Weights of a small transformer language model.
Size: width 320, 8 heads of 64, MLP 1280 GELU, vocabulary 12094, 27.6M parameters.
Architecture: no position embeddings, tied embeddings.
Training: a variant of Adam for these matrices, 540M tokens, 8240 steps.
MLP neurons of a small language model. Each row is named by its layer, matrix (down: output weights) and neuron, and shows model dimensions 208-303. Each number is 50 + 15 x the weight over its row's rms, rounded and kept within 0 to 99.
A block is one neuron, or neurons of one layer that tend to fire together. After each block is what it responds to, as a language model described it from the Wikipedia text at the highest values.

L7.down267:40 62 71 47 66 46 35 61 55 51 51 54 73 55 34 54 54 66 24 37 43 78 45 54 48 59 42 55 52 53 38 65 69 51 82 62 51 40 71 46 54 61 26 23 29 65 73 43 47 44 68 73 50 44 39 48 62 34 35 55 68 51 43 66 52 60 56 31 42 46 50 34 56 46 25 31 56 38 32 50 59 61 34 38 49 48 54 60 29 54 45 50 46 57 60 74
L7.down560:63 59 47 73 33 42 48 73 31 55 25 73 36 46 50 36 64 45 36 23 40 65 32 64 53 60 43 43 51 69 57 41 49 42 33 45 74 40 62 65 27 59 47 64 59 28 44 88 68 55 75 32 62 80 48 65 60 56 38 39 57 52 63 50 64 41 39 61 61 56 36 58 32 60 42 37 52 56 52 54 38 37 50 40 59 77 56 64 40 38 40 39 51 69 64 61
L7.down720:45 66 78 45 40 50 50 28 71 53 14 44 53 33 48 70 59 31 34 66 50 40 57 33 45 61 49 52 50 49 51 53 87 51 41 23 46 47 75 43 35 47 75 27 45 62 73 49 47 38 49 59 50 71 57 58 37 36 37 52 55 45 30 63 78 26 59 46 63 42 65 49 47 47 49 50 57 32 36 40 60 20 44 69 50 34 77 66 52 49 52 53 77 50 45 46
L7.down838:62 54 54 44 41 50 61 60 46 42 49 52 68 61 72 62 60 51 48 55 64 21 62 43 57 42 56 47 46 64 32 61 58 45 51 37 54 46 85 36 39 30 30 69 40 59 91 32 37 64 46 52 57 63 50 43 36 33 62 40 53 50 68 38 71 44 26 43 42 34 51 56 62 32 42 83 36 51 63 67 50 39 45 85 53 30 43 49 45 38 69 87 67 72 55 49
Description: Subject pronouns or the last token of a subject name opening a clause before its verb, often after "In 2021," (she, it, Elvis).

L4.down645:39 37 61 50 67 56 97 81 39 40 49 36 77 63 39 57 31 60 62 46 42 46 62 33 45 57 44 48 95 68 55 69 66 36 55 83 40 51 54 42 31 48 48 53 57 48 62 64 55 31 59 32 51 78 77 41 47 42 38 32 41 27 56 17 57 72 58 25 39 46 17 62 26 44 55 46 38 45 46 46 48 63 30 38 47 26 51 25 43 58 44 26 40 43 50 52
L4.down691:36 65 44 76 64 74 61 89 35 53 71 68 50 36 30 31 65 39 61 33 33 70 73 42 69 58 33 54 75 52 59 44 40 52 43 85 47 36 36 29 28 52 75 46 73 32 08 60 55 52 40 53 62 37 34 44 53 77 47 49 36 64 40 46 59 65 69 38 34 61 43 51 35 71 44 40 50 31 59 43 51 56 50 56 50 67 36 41 48 33 34 29 27 23 43 62
Description: The last digit of four-digit years such as 2024, 2016 and 1950, in dates, tables, seasons and film years; weak elsewhere.

L4.down125:58 27 70 38 45 54 64 42 55 49 74 56 51 60 45 15 54 53 64 65 24 43 55 72 58 79 45 67 36 70 58 57 46 84 54 66 39 71 36 31 22 56 38 54 42 43 63 54 67 53 59 37 58 66 29 71 50 29 81 64 57 29 52 63 58 37 48 39 73 57 43 61 53 68 64 61 63 36 51 24 51 50 39 54 51 55 48 90 40 41 65 51 55 41 50 65
L4.down545:58 48 25 35 33 24 71 35 59 33 46 46 66 65 47 52 68 49 60 45 34 44 16 37 25 57 45 38 40 43 46 46 57 58 40 53 28 66 55 70 36 70 56 24 63 59 50 67 42 82 71 58 62 34 40 40 26 56 69 54 62 46 91 40 31 55 31 59 45 48 57 51 60 54 43 34 42 49 76 41 08 71 43 60 73 44 68 62 54 57 52 35 49 50 61 23
Description: Mainly the noun work after a modifier (academic work, modeling work, work on), plus plural -s endings and head nouns like books or album.

L7.down561:53 59 45 47 35 54 37 43 27 68 42 49 39 57 99 36 53 36 65 49 79 62 75 43 49 36 74 33 37 60 69 38 46 30 49 19 74 29 59 40 33 49 68 47 43 54 16 35 42 59 55 29 51 49 54 62 66 41 65 17 43 57 52 50 49 42 56 34 37 33 49 33 56 35 69 52 28 58 55 45 56 50 56 60 57 57 42 70 25 53 67 65 52 82 57 32
L7.down749:34 58 59 50 43 68 14 45 30 47 24 74 74 29 84 72 37 50 70 40 87 61 60 48 57 35 56 28 61 67 30 29 54 60 14 67 73 75 33 58 35 29 31 47 54 42 35 26 60 50 48 53 55 65 43 46 53 34 35 49 53 48 67 34 38 60 70 75 37 48 41 53 42 47 51 54 55 53 51 40 73 50 54 61 79 28 56 53 26 50 54 21 50 33 55 56
L7.down1055:52 34 82 56 64 51 58 50 57 38 55 63 36 64 39 44 82 38 63 25 35 29 33 53 33 60 50 34 66 58 47 51 43 69 54 23 52 47 10 84 51 59 75 31 57 54 28 60 29 67 71 49 66 53 50 61 54 58 69 72 83 50 68 24 55 54 53 45 74 40 64 50 65 36 71 24 30 53 31 47 36 67 37 62 40 53 48 43 67 57 60 36 79 63 42 65
L7.down1194:45 51 51 23 46 87 35 57 30 86 47 44 40 32 64 51 55 63 62 54 54 39 52 66 62 43 43 52 25 73 68 56 52 47 68 58 65 35 64 44 62 22 57 26 49 69 57 52 42 48 32 60 50 52 63 12 62 53 49 62 66 28 48 52 40 69 55 06 48 45 47 41 40 20 14 80 66 60 76 54 33 36 56 58 59 41 30 58 33 61 80 43 46 54 25 53
Description: Inner digit tokens of numbers, mainly the decade digit of years after "20" (20[2]4, 20[1]5) and the colon in track times (5:49).

L3.down140:68 37 30 56 61 43 40 58 69 72 62 67 49 60 35 49 49 36 46 53 50 49 78 54 50 78 49 31 42 49 44 83 75 64 44 33 54 75 70 54 39 29 46 45 95 75 77 45 72 31 41 35 27 40 33 66 48 38 53 50 61 48 57 32 58 43 90 33 14 33 41 61 54 61 74 60 38 41 58 59 50 50 58 62 44 29 36 71 42 42 49 53 44 53 42 48
L3.down164:60 42 57 53 63 71 48 44 72 49 61 53 51 29 40 38 14 34 45 65 67 39 69 82 64 28 58 56 34 59 38 66 62 63 68 60 20 47 32 45 59 42 52 42 77 34 33 33 35 70 29 40 75 61 44 78 47 48 53 47 54 42 33 73 43 52 28 56 44 75 53 64 47 50 46 65 48 77 37 69 33 52 63 66 49 63 48 26 59 50 65 19 89 55 36 25
L3.down342:38 47 51 63 40 56 55 51 71 14 29 59 47 54 58 60 53 49 51 54 38 53 49 48 69 19 39 94 65 63 38 30 50 48 73 49 65 25 88 50 50 23 15 50 62 55 60 57 42 35 35 23 70 53 41 56 32 49 79 66 34 35 56 53 45 72 06 50 49 33 24 68 36 67 50 54 51 38 57 66 26 58 36 63 43 33 49 42 62 54 65 87 54 41 33 36
L3.down430:79 51 42 68 53 70 30 47 54 50 53 33 46 48 59 53 40 52 53 63 46 53 53 64 34 63 54 77 35 67 39 19 33 33 62 81 68 29 60 60 23 58 31 45 55 45 40 37 64 54 64 57 48 28 51 33 56 46 46 41 35 24 51 74 58 56 43 57 43 29 07 75 50 61 33 46 27 52 64 63 22 48 58 84 31 72 52 58 51 14 49 58 37 35 58 44
L3.down806:45 79 42 40 50 68 37 49 49 67 29 47 85 40 55 34 51 50 42 60 58 59 47 68 50 49 66 50 25 41 71 20 54 59 53 65 57 73 27 22 51 53 35 56 56 42 54 05 59 34 76 48 43 58 54 38 50 40 23 31 72 40 62 72 46 53 29 37 67 61 29 46 48 49 65 25 38 54 56 52 58 79 63 37 50 59 38 33 31 36 23 59 58 23 45 40
L3.down808:60 66 31 51 66 47 45 60 69 77 33 35 59 41 39 56 46 32 56 63 45 63 64 56 29 78 48 70 20 47 74 50 77 37 38 66 62 41 36 84 59 40 39 53 92 28 49 60 67 55 20 44 46 61 34 63 44 52 37 64 48 34 45 50 51 44 71 16 39 52 47 73 38 63 43 33 42 44 21 24 83 31 50 58 61 80 40 53 45 66 60 19 51 26 63 64
L3.down872:32 63 55 42 61 30 76 30 49 39 44 42 51 71 34 46 47 53 63 61 31 55 74 37 44 41 49 42 65 20 60 34 60 33 14 72 54 44 33 54 79 80 50 42 49 34 61 43 44 55 41 45 61 40 71 67 31 52 49 70 66 28 83 62 34 40 46 22 26 51 32 25 59 53 44 50 40 54 59 71 34 46 36 56 36 48 35 58 50 23 67 58 34 52 46 32
L3.down1215:62 44 48 68 46 62 46 65 59 77 45 49 55 25 14 38 47 70 57 67 24 51 51 68 68 58 31 46 62 43 55 44 29 44 68 48 63 74 38 39 59 37 84 38 31 50 49 44 89 57 15 41 42 28 38 49 56 55 40 57 56 54 39 53 82 40 69 73 48 41 40 68 45 60 42 48 43 28 49 36 46 55 68 36 77 35 73 58 35 48 50 30 39 50 48 32
Description: Prepositions after academic roles or degrees in biographies, like professor at, degree in, Master of Arts in; also institution nouns such as College, school, Academy, and career headings.

L3.down216:58 81 35 30 57 49 33 50 30 43 74 39 44 62 14 21 51 32 36 66 47 34 41 50 68 55 57 28 69 63 47 66 56 47 34 49 57 57 85 37 54 41 56 74 46 42 52 39 14 45 56 52 82 45 60 63 56 52 59 32 51 49 44 54 55 38 31 27 33 70 54 64 47 53 35 42 64 51 64 21 31 47 52 72 52 19 75 39 38 48 39 28 81 28 39 52
L3.down798:58 48 50 38 70 48 38 74 43 73 57 37 35 58 49 53 19 37 66 33 49 47 59 55 62 58 51 66 92 76 59 76 42 22 59 67 44 71 46 65 20 65 88 46 38 52 47 29 62 48 57 54 53 60 58 65 23 36 22 47 53 20 39 43 57 63 46 22 31 70 55 46 33 27 30 48 36 63 14 67 34 41 59 50 67 56 73 49 44 25 46 42 55 43 69 60
L3.down802:39 80 57 37 39 30 58 36 68 64 39 70 49 32 75 50 51 43 46 70 66 68 91 69 52 51 69 35 39 58 59 54 42 77 43 59 77 88 46 45 16 62 37 41 58 19 57 52 45 40 41 47 29 34 54 45 34 34 66 49 62 66 43 44 49 29 64 70 50 42 46 39 46 36 49 33 29 35 53 19 66 39 54 36 48 58 38 47 67 47 66 33 49 38 49 28
L3.down921:46 71 31 41 27 53 60 52 39 41 40 48 21 48 35 37 40 19 68 54 24 43 50 54 36 42 43 55 55 28 40 36 44 59 41 33 44 09 80 50 58 66 41 53 66 30 52 40 40 81 62 55 64 45 49 55 47 38 57 57 16 26 73 30 47 33 51 50 26 65 40 65 54 41 60 54 62 62 61 20 46 47 54 51 49 36 58 49 77 50 53 43 41 31 49 57
L3.down1097:51 75 46 45 52 39 55 81 54 76 38 44 72 50 39 52 47 29 51 46 24 41 42 55 79 41 70 28 40 27 58 37 32 27 39 66 56 68 43 26 64 47 53 33 52 57 37 60 26 51 54 42 55 75 71 32 24 71 50 48 36 74 57 63 48 52 31 63 70 63 55 40 59 48 66 46 47 31 08 37 25 36 73 28 63 65 41 49 29 64 50 52 56 64 49 29
L3.down1133:43 40 76 63 49 61 40 35 66 45 69 32 47 53 21 54 48 42 42 67 56 34 47 36 58 12 62 30 67 71 26 26 69 54 27 57 83 31 47 48 47 44 47 59 52 54 64 59 48 51 48 48 75 44 83 45 50 74 45 29 44 65 55 36 56 53 60 29 52 64 70 60 36 34 71 47 37 51 49 72 46 38 55 32 45 52 48 36 64 49 74 33 38 73 62 54
L3.down1163:58 48 40 64 44 41 42 58 68 43 43 47 34 33 46 55 65 44 56 68 45 41 47 47 44 43 24 48 62 38 59 36 37 39 38 67 47 34 45 57 70 42 61 63 51 56 48 63 48 53 72 77 39 53 65 49 36 56 61 33 69 44 52 34 52 42 60 67 36 44 41 77 31 57 20 45 44 39 47 27 61 60 40 61 47 93 31 62 56 39 62 52 29 59 53 49
L3.down1209:60 44 44 46 54 41 38 64 71 66 53 76 43 26 67 52 64 62 29 63 65 43 56 51 01 38 44 76 64 37 45 31 70 59 55 34 58 30 49 41 53 62 70 64 42 56 72 23 66 60 53 56 40 52 68 53 55 70 53 70 62 33 40 70 40 44 43 78 43 29 44 41 28 74 40 44 32 59 76 16 60 63 57 41 55 43 47 33 50 42 41 60 47 48 31 61
Description: Later digits inside four-digit years, mostly 2010s–2020s, in tables, season ranges and dates, e.g. 202|1, 20|2|0, 2020–2|1.